config = dict(
    num_attention_heads=4,
    norm_place='pre',
    rope_fraction=1.0,
    attn_scale=0.125,
    parallel_block=False,
    init='uniform',
    init_std_o=0.00815,
    learning_rate=0.00195,
    beta1=0.95,
    beta2=0.95,
    lr_head=0.00639,
    decay_fraction=0.766,
    final_lr_fraction=0.0,
    max_steps=6223,
)
MLP neurons of a small language model. Each row is named by its layer, matrix (gate and up: input weights) and neuron, and shows model dimensions 144-207. Each number is 50 + 12 x the weight over its row's rms, rounded and kept within 0 to 99. A neuron's up and down rows have the sign that makes its largest values positive.
Before each neuron's rows, "fires on" lists the tokens most often at its 100 highest values on Wikipedia text that the model never trained on.

fires on: "in ", "ation ", "st", "of ", "ated ", "ing "
L3.gate191:52 35 88 42 54 27 43 51 50 50 65 67 40 50 38 19 51 53 45 37 57 64 32 22 45 31 80 54 67 67 57 54 40 42 58 49 60 31 25 62 62 55 60 44 41 38 44 45 52 61 42 31 39 50 32 50 60 37 41 38 65 60 62 48
L3.up191:48 48 71 69 54 45 37 31 66 23 48 63 58 63 35 42 62 59 24 28 40 35 44 42 74 45 72 41 50 43 40 48 60 37 55 40 41 43 49 33 33 53 62 66 42 50 65 49 46 50 35 42 57 54 41 45 38 46 46 49 53 55 39 36

fires on: "0 ", "1 ", "all", "3 ", "2 ", "6 "
L3.gate479:39 50 47 55 30 47 35 37 40 42 38 70 70 45 67 58 17 49 48 50 40 55 38 49 34 67 59 58 46 49 52 52 52 45 64 63 65 79 49 55 54 45 23 55 49 52 54 40 63 42 62 74 47 58 54 64 41 11 48 41 50 37 59 60
L3.up479:42 28 68 64 20 72 43 53 60 44 77 72 53 59 64 49 47 40 43 41 43 43 54 57 49 39 66 49 46 35 50 42 53 67 30 61 40 38 33 46 45 34 40 64 63 58 44 50 61 56 67 62 36 43 64 67 45 35 44 58 41 42 57 51

fires on: "as ", "-"
L3.gate239:56 42 57 62 28 49 56 36 50 48 30 74 33 48 31 52 38 51 52 43 52 43 69 49 32 54 76 54 48 50 51 42 46 59 58 42 55 51 44 36 59 41 45 42 65 42 70 60 55 61 57 38 46 47 67 45 45 24 45 59 50 12 47 63
L3.up239:51 47 51 55 35 44 51 29 61 49 42 48 42 25 67 51 45 37 43 38 53 42 36 42 39 44 76 31 51 67 58 55 45 56 71 19 58 51 42 46 49 67 78 55 33 55 61 34 26 65 38 64 48 38 41 41 61 45 36 71 42 44 48 66

fires on: "ers ", "able ", "ome ", "s ", "born ", "ell "
L2.gate106:62 73 70 61 50 46 47 28 54 71 50 61 28 53 39 36 70 44 45 45 49 51 63 54 37 23 81 81 57 76 53 42 61 58 48 54 41 56 26 55 47 39 57 51 55 28 75 43 59 44 59 50 48 54 42 51 41 51 52 40 48 42 35 46
L2.up106:52 63 61 45 37 31 50 47 59 66 63 53 51 47 29 37 64 58 41 53 55 48 38 45 25 39 62 77 46 76 50 49 47 62 60 52 59 58 29 41 67 53 52 23 43 34 59 37 36 54 54 47 45 41 36 61 44 36 34 48 60 59 44 52

fires on: ", ", "all ", "l", "ir ", "and ", "first "
L2.gate219:57 53 35 43 53 67 61 62 46 36 51 31 41 56 40 59 54 59 39 53 42 43 57 55 59 47 69 54 44 52 56 49 38 62 78 47 60 71 40 52 44 52 67 55 49 59 56 42 48 47 43 40 57 55 28 44 36 62 49 69 63 33 55 34
L2.up219:41 35 46 62 48 56 53 61 53 49 39 43 49 48 45 65 40 39 47 50 47 48 54 45 77 40 74 60 44 58 47 62 47 46 72 59 38 33 32 44 49 54 58 49 44 38 62 54 57 39 54 49 58 39 48 55 57 17 46 44 54 46 35 30

fires on: "2 ", "ation ", "8 ", "7 ", "6 ", " "
L3.gate61:38 61 25 25 53 41 53 49 40 49 50 56 50 42 59 63 48 60 68 51 47 32 66 66 58 68 68 34 34 39 48 50 50 55 44 28 55 64 45 52 27 42 30 38 60 36 36 65 39 52 60 63 44 67 49 37 54 53 64 46 37 40 53 76
L3.up61:59 57 63 26 57 57 57 43 70 38 72 68 50 72 53 52 61 48 54 40 62 42 51 46 59 48 71 34 65 46 39 52 36 45 46 48 36 51 37 51 42 36 61 60 51 36 57 46 41 50 55 34 57 48 63 53 69 52 81 70 33 11 50 40

fires on: "f", "ter", "or", "ed ", "il", "c"
L2.gate231:40 33 65 53 62 35 54 70 46 61 50 68 55 67 58 47 48 54 38 64 49 63 60 55 49 42 57 39 37 66 31 39 71 54 44 57 68 33 54 65 43 30 68 40 52 50 56 40 67 67 36 51 45 44 38 37 65 62 50 64 68 56 55 59
L2.up231:46 58 57 71 33 55 51 58 51 54 52 41 47 62 48 61 48 50 36 52 33 32 40 67 50 40 48 47 58 55 44 40 62 41 66 92 53 78 57 52 50 38 41 52 57 39 59 53 27 64 53 57 56 44 23 60 41 43 31 60 41 57 44 46

fires on: "as ", "was ", "ted ", "also ", "a ", "ed "
L3.gate380:68 40 46 63 47 39 51 39 61 39 59 59 69 65 48 39 56 51 47 38 44 26 46 56 56 34 84 42 53 58 71 46 61 55 51 62 56 21 46 38 64 51 47 69 22 37 57 35 65 44 47 70 82 55 51 64 42 53 49 63 56 48 36 61
L3.up380:73 48 64 45 40 43 55 55 59 43 49 54 34 38 40 49 58 68 54 39 61 67 51 49 37 60 64 67 51 42 62 63 52 53 78 44 60 27 37 51 52 66 42 39 37 59 61 31 38 31 58 46 57 33 45 51 37 48 43 59 43 59 63 72

fires on: "; ", "| ", "00 ", "$", "6 ", "3 "
L3.gate122:44 68 33 37 81 29 52 43 36 32 52 70 48 39 50 57 60 43 47 55 58 52 53 64 58 56 44 25 59 48 52 74 47 27 49 44 57 61 43 55 37 46 40 65 47 68 52 40 77 51 55 55 55 74 36 58 45 51 41 29 59 45 50 65
L3.up122:57 36 46 41 61 51 48 39 25 46 53 61 49 47 35 43 52 27 45 59 59 49 41 56 51 45 53 31 66 40 53 52 55 42 60 64 70 74 48 41 46 55 50 60 60 53 45 36 50 57 52 51 52 47 54 70 43 57 41 42 52 52 34 69

fires on: "th ", "d ", "st ", "s ", "res", "ree "
L3.gate131:46 72 57 43 42 49 62 37 47 50 48 81 51 60 69 37 33 53 52 47 64 51 58 44 33 63 68 48 55 57 60 42 64 63 47 44 66 48 52 68 41 53 51 57 40 46 61 32 49 50 60 52 35 62 42 52 42 32 37 46 37 47 39 53
L3.up131:57 52 23 43 52 23 55 61 56 62 67 50 49 56 51 31 41 62 48 49 67 69 68 54 60 51 58 47 43 36 76 50 55 65 43 59 59 50 39 36 55 55 61 58 47 30 45 44 61 43 42 51 54 46 59 64 45 38 55 65 59 56 43 37

fires on: "ity ", "ational ", "ation ", "t ", "s "
L3.gate199:36 20 65 52 70 28 47 53 42 50 62 43 49 43 39 22 34 44 30 50 60 49 63 45 69 46 65 40 47 71 59 50 60 48 44 51 49 17 76 50 39 50 39 52 45 37 57 46 53 31 51 44 62 56 56 38 47 47 58 63 39 28 41 65
L3.up199:33 68 65 40 58 55 50 51 58 64 34 56 33 38 49 42 36 60 48 53 45 47 40 52 62 50 48 50 49 61 39 64 67 40 33 37 48 39 63 35 45 46 25 32 44 44 51 54 69 44 57 49 36 49 58 34 41 49 51 47 23 26 46 62

fires on: "\"", "or ", "in "
L2.gate201:52 28 58 24 43 59 43 30 54 51 57 53 56 55 52 44 67 62 47 56 46 74 47 56 54 57 49 51 67 67 44 57 52 47 62 48 54 17 54 61 34 42 63 32 56 48 49 54 51 53 66 59 45 74 64 69 44 55 49 60 53 44 56 25
L2.up201:44 40 62 45 55 43 50 68 41 44 62 48 52 55 65 51 50 31 49 86 58 30 39 73 59 53 31 42 40 51 44 42 54 48 54 64 44 49 47 49 30 47 38 54 71 45 63 51 37 41 24 31 60 51 55 53 46 52 63 36 66 68 49 46

fires on: "-", "–", "si", "\n", "an "
L3.gate62:68 54 44 55 52 58 61 53 45 28 53 58 25 50 58 59 44 38 35 39 56 49 59 58 54 68 58 38 47 34 42 59 41 49 57 59 36 68 47 46 51 18 46 40 52 56 32 54 38 72 42 72 57 59 49 67 25 47 35 35 30 47 37 51
L3.up62:67 33 49 59 42 40 62 41 60 51 70 46 33 28 59 37 46 55 42 50 52 73 28 51 43 46 60 49 45 49 30 67 46 57 62 51 54 28 47 48 68 64 77 42 31 59 64 35 57 53 49 40 47 26 34 57 66 55 31 47 55 50 49 57

fires on: "; "
L2.gate167:74 47 61 66 69 59 62 57 28 52 65 36 39 46 65 48 76 41 74 79 64 38 40 63 59 38 38 49 50 37 67 59 36 57 33 41 53 38 38 56 37 45 81 57 54 55 30 71 52 35 70 37 51 60 47 61 50 60 53 42 77 52 50 74
L2.up167:43 38 46 31 17 40 31 46 52 44 63 55 47 43 45 57 39 38 38 43 67 64 55 58 53 41 48 47 37 51 44 48 44 68 53 38 58 64 50 40 54 71 55 52 46 75 54 63 68 51 51 55 62 48 64 51 21 65 44 16 37 72 64 70

fires on: "9 ", "7 ", "s ", "8 ", "6 ", "0 "
L3.gate461:46 54 43 27 23 57 42 48 60 42 67 36 56 43 58 52 48 60 56 40 49 34 67 37 68 71 54 45 51 42 49 42 55 62 68 50 50 53 72 45 59 51 51 60 45 41 59 32 47 37 50 57 59 61 64 45 64 35 38 47 42 46 65 55
L3.up461:48 55 69 40 61 57 51 60 38 48 45 74 49 58 55 54 51 63 67 17 55 39 55 49 57 46 59 40 26 52 52 59 53 46 60 70 42 55 50 61 58 40 53 42 53 47 59 25 53 74 54 46 44 44 64 71 53 45 21 39 36 57 44 52

fires on: "in ", "c", "by "
L3.gate66:31 59 56 62 58 40 38 26 39 48 58 48 44 68 56 29 54 45 40 66 64 62 24 45 33 56 47 47 58 56 29 54 64 28 45 41 45 49 50 60 31 55 54 47 58 35 58 36 53 63 40 46 61 49 41 57 77 53 66 55 43 63 42 45
L3.up66:44 56 51 31 47 53 53 55 57 40 46 35 25 63 52 51 45 40 63 60 40 48 42 37 46 52 36 41 20 30 30 44 46 36 36 57 33 44 61 50 36 45 72 58 53 47 63 54 40 61 47 37 70 40 43 60 60 72 59 45 40 60 48 61

fires on: "\"", "2", "4", "6 ", "1", "7 "
L3.gate440:60 46 54 48 63 47 29 53 80 40 40 62 46 53 47 48 32 47 54 49 45 45 52 42 55 63 60 36 43 33 54 35 58 44 51 52 41 73 49 67 40 45 34 35 33 53 49 28 63 44 61 83 52 79 52 45 31 55 53 58 42 37 54 65
L3.up440:43 62 55 42 48 63 62 43 17 45 51 47 51 62 65 74 47 31 60 78 46 60 27 68 30 42 26 44 46 30 39 37 39 29 35 59 35 65 57 45 42 32 54 57 73 35 54 66 39 64 43 64 49 48 47 69 56 39 67 52 45 61 72 61

fires on: "as ", ": ", "ke ", "and ", "; ", ". "
L3.gate163:44 58 37 68 62 50 25 50 47 39 53 38 53 66 35 55 84 39 65 59 59 52 59 28 60 64 65 46 39 66 84 55 63 74 46 43 35 42 60 35 55 50 55 61 31 66 41 42 49 49 52 49 33 78 32 44 53 43 47 35 52 45 58 53
L3.up163:21 37 34 57 40 29 45 42 45 36 32 47 44 29 35 66 53 40 27 55 51 64 53 40 66 39 56 54 54 50 73 52 52 51 59 36 49 36 55 28 49 51 45 64 47 34 90 74 50 50 47 45 52 52 49 36 45 43 32 43 62 58 48 44

fires on: "the ", "in ", "oc", "St", "st", "| "
L2.gate223:30 53 53 59 44 36 67 45 43 26 77 46 74 48 51 42 32 65 34 50 45 56 73 30 52 63 71 33 42 68 43 69 66 37 56 29 51 46 39 58 49 45 56 42 50 41 58 83 71 25 54 28 60 48 47 29 44 25 40 34 50 37 60 36
L2.up223:55 52 63 61 51 56 64 54 58 35 44 63 45 47 48 58 45 53 52 63 40 34 74 46 53 54 76 52 52 61 63 51 39 60 45 46 69 42 40 46 51 50 43 60 46 46 58 50 55 51 71 37 44 50 54 73 43 40 35 56 82 29 36 31

fires on: "st ", "and", "ov", "y ", "th ", "uary "
L3.gate125:51 49 62 47 53 51 54 58 36 40 35 40 40 70 44 50 60 42 46 35 61 37 63 63 38 46 63 43 66 66 48 58 43 55 54 39 72 59 60 71 37 50 34 50 43 47 74 30 49 48 76 43 43 49 50 52 33 45 48 70 54 42 40 67
L3.up125:70 56 54 55 47 43 52 48 59 33 44 51 49 68 45 57 52 41 53 40 49 64 46 58 67 47 57 59 48 42 50 47 60 76 50 56 71 77 73 57 68 40 50 43 52 57 29 10 57 48 49 56 48 28 40 70 17 40 68 62 48 55 19 49

fires on: "and ", ", ", "g", "ted "
L2.gate317:27 50 21 69 67 34 63 72 66 40 56 37 53 45 19 79 47 56 66 33 54 44 61 45 62 49 49 60 43 31 40 43 70 66 39 52 63 70 33 55 46 42 58 81 47 48 44 42 59 43 52 54 71 51 46 43 59 46 59 68 53 54 33 57
L2.up317:58 48 28 49 46 56 43 47 46 64 45 49 43 25 44 56 59 38 45 28 67 57 27 48 39 45 64 57 45 45 61 44 47 56 49 69 40 61 38 47 46 52 39 55 62 43 68 28 72 44 69 31 49 33 46 60 64 39 29 59 56 57 46 47